{
  "n_layer": 8,
  "d_model": 160,
  "n_head": 2,
  "n_kv_head": 2,
  "head_dim": 64,
  "d_mlp": 640,
  "vocab_size": 8192,
  "activation": "relu",
  "norm": "rmsnorm",
  "norm_place": "pre",
  "norm_eps": 1e-06,
  "positions": "learned",
  "qk_norm": false,
  "attn_scale": 0.125,
  "bias": "all",
  "tie_embeddings": true,
  "parallel_block": false,
  "init": "trunc",
  "init_std_qkv": 0.0395,
  "init_std_o": 0.011,
  "init_std_up": 0.0395,
  "init_std_down": 0.00493,
  "optimizer": "muon_variant",
  "lr": 0.00519,
  "beta1": 0.93,
  "weight_decay": 0.049,
  "lr_head": 0.00782,
  "grad_clip": 1.0,
  "warmup_steps": 200,
  "schedule": "wsd",
  "decay_fraction": 0.665,
  "decay_shape": "linear",
  "final_lr_fraction": 0.05,
  "batch_tokens": 32768,
  "seq_len": 384,
  "doc_mask": true,
  "z_loss": 0.0001,
  "train_tokens": 194100000,
  "steps": 5924,
  "dataset": "wikipedia_en"
}
MLP neurons of a small language model. Each row is named by its layer, matrix (up: input weights) and neuron, and shows model dimensions 0-159. Each number is 128 + 24 x the weight over its row's rms, rounded and kept within 0 to 255. Numbers have three digits each.
Before each neuron's rows, "fires on" lists the tokens most often at its 100 highest values on Wikipedia text that the model never trained on.

fires on: " over", " in", " under", "Ar", " sur", " from"
L3.up191:172112090115147089140110100127164119130089124149161073123141139111138107123132133146147102172123121133133135144148136122142114150081140159150175175181161125145139132145114174113089114129142131127131156162098153112149098122139163089107147111105153138098134117095130115144107181168089094081131132156110090124148114125122170131107138127135111153152148144141122115104118145121116163108176146150134110122132126148170180121122129178157122164163124146128100127125124100124120127179122087

fires on: ":", " and", " /", " at", "'s", " of"
L3.up542:091124195165103185129167174149162108153147135152074155111132130126107177095119198120098129122142117141142129175143137121133114162126184160157153144128140169121109119125114068150139195133110137119094135126107152131135133122134145101131118127162142108145123138108177139147133111130124120129144170145139108125124154137149107136134149129117067132126114156120125098100140133134110147147118096084115091113104137136166139138098092109137116095105132115133140126124151124145130155113156098

fires on: "n", ":", " of", " ", " place", "ult"
L3.up424:140127155139179081126113149113109150126104121116103100154157113102125141155144176137154154070108166158059065123133116115110150160137101130159139131130129106098155101152131120091152137080131128101146096127097085107131129122108149104123086110144145129101102130096123103094149076118149128153157151131132118127138160163130093146153125108133148127139138084149141150133113122141115132109121142146121150112105147096109114118117133105120175160100118121123104135099161132116110092185085158

fires on: " at", " in", " m", "p", " pm"
L3.up394:138109115111127127130068137128147094115091086158114147147152073110140114139123158133106166148100113141078118206111124157172153169152116101135110102143118166098099116138139164133112127125113104112108124152118164106130133100159141129090113089115182144144159112096137116123108099148087111146103117118105124149117136129145119125109102124133141158154178120145175139119131170140099146143155103150152090123116131111121168117075088102132130159128164140126136164131132149126121100102128122

fires on: "wer", "ass", "ob", "un", "sh", "ut"
L3.up54:148150142153095137144155113109213125136121117145085103150132138118162151142090118157166096126123091171152124151132117097120092165127122119123149127076126140149136113131129130124154127133125110117114105105162104109163122135150131118096123134109110183124149090146119133114147165156104093103095132089116164103126112118102148082102111110103106106121102152125121182149092140105151152161168131156107116171102119116133128134099112178124136133132157111158112143147106124106105075118102089

fires on: " time", " is", "-", " of"
L3.up323:120147124158141127152134115114100120116184123106108146147105107142170143169117166128109141121142152131139145111149128061114130126109125151104125102151041124101122099111116139179123151128130108137119111082109088079129089135123118103155108132134128115117114123176088103125085142144121116131141102095105119154154105138156126139178149079104104154125110142130095135131144099106118111097126110120125146150180140110117128086124135119163112168127085112142111167131136124070129166104121135

fires on: " of", " well", "id", " and", "D", "d"
L3.up8:096154144104139153138110070108160150123151172173148164060134149127123145118146125118123139114121148130048135136162188148113093132106141146134127147140122133159169101151102144142149159109120127140115137118118143116133144114122127139093104142140179138159119098066123100096155129143113105103119115113160118149151131095133131114066105106137095094139139101103105138131129092092108116133116126130145124136099132122144106139110157119133147083167134107149147112105167158119111090133091151

fires on: " at", " is", " on", " near", " in"
L3.up345:139128121123129164108128134065110143142118108159141123126146105108124165183154128141105148116133133133112122153124139101158177147137113129134127138156165137109130145104099120116099146123130163104122173125147137157149128136160168086117148099128126131144168162114123068140145104100149115153082090092133135127110134128162153071158087144124138152094092129134148139121145150126107140157122094137115074126136127114128151133111125103102095108140083138121098129138164132118043111158109078

fires on: " of", "'", " to", "pl", "p"
L3.up6:106125146146102138142168116154102130088153137128125127131075129168136163134128108103122168147090127154138132143149157150110123136097106163140157140106101106124093146133094150158107172118121102126118127117132111085144105079125136127106179165163136121148136151145108165115170118112128135120122170139146125157154158187171135126161093143070114125098132130161104091126131141113168127125124148082102106149132132128104093115108096150128089133119135109142159181108156151163126140106165109

fires on: ",", " and", " of"
L3.up340:107166117118089113106150117148174091114149164144106117150131133153132120137162114176118107087163118115135140152130129150114125117066142158116125160146115121147122142146106086129096147119156113176145155147117136149109083112111105128054124111161140115135115117128144130083167153149125109138092146138117114074121127149180154140120134138155152111121107157130162153122110128097147095159173095107113096072114151118136131117111095133085145135171170088143130131119140116130139151119140105

fires on: "ed", "ate", "ied", "ated", "ized"
L3.up108:156090158128167152126208152117115172113139137160131123102107134141143129067153109142113171146110088157122066097128172117136138114118160121096160152144123118104094118122100091104158099093115104133139165127132097125150110140133115150117131170124185120187130168097133099154142151088147144132061125101134141160123139091129130131129123127142137105132147130134110133129156126119144118124149124139113151134141126155100135143159184141084141126137116146145169122112120117109130122127153148

fires on: " of"
L3.up379:177130109100128172129150090112138097097181116168102143087183139134109184148166125121132168133149101160100163102108157097129118156126106177100135084109127124126147135132142103096125136109126112145148109154111146110088129128128110151131094162116117105119111131144114168160125133089096113090148131121171074134166100079130133105127116122107131154144113161169111099122129104136164115121104128145144094138156138104150142139113122157126113141137102093164147105118163155136127101141136145

fires on: " as", " to", " of", " his", " was"
L3.up422:139125115133123150134087127134098127103111109131129112112147098111142143131117134103113090151089144130138136160151143097122134146125121111150122168149103103121173181141130101103167136124105076076108114094115158136159168061131137119128184108124110131141149128131135145110164145138152164067128086081171150132113128114146095117122091083105080130124124131169122130114133135116164157137097122140134123086135125121159099126076133171161148102112136103141157111144149158149132116129109095

fires on: " g", ":", "):", " races", " time", " "
L3.up569:120080098101164170082106109159124096088173147132126121115141161129119101100107164144156169160113142132115093119165068123106154155111151131129114149116099114139077140171131149093146126111153130104122181103088105121147109137114153075116114141138128140101120146147174109140095151145160124132134164131107111163140137132109135154133138134175133098121129122145122145152136104108097101128143124170134120106120194151114132098131184114135145151106106161114128112095132106157137129142122119

fires on: " J", " when", " where", " after", " Jo", " before"
L3.up580:153158137159087150154120117131097132092164150127151130138107154127145125147131130166156091093127099137156121113121120122090119133122124189104144127101149154117142179091098128060143118138168132150140125125104131113173096134114133095121122119134202135145126109106148136123107108138068157124137161147095121151132144153123118138128112109147156135103156115089098158104155170120156118168103066115121137110130125141127115158118131135174102118103120122131125112101158144087124093118085155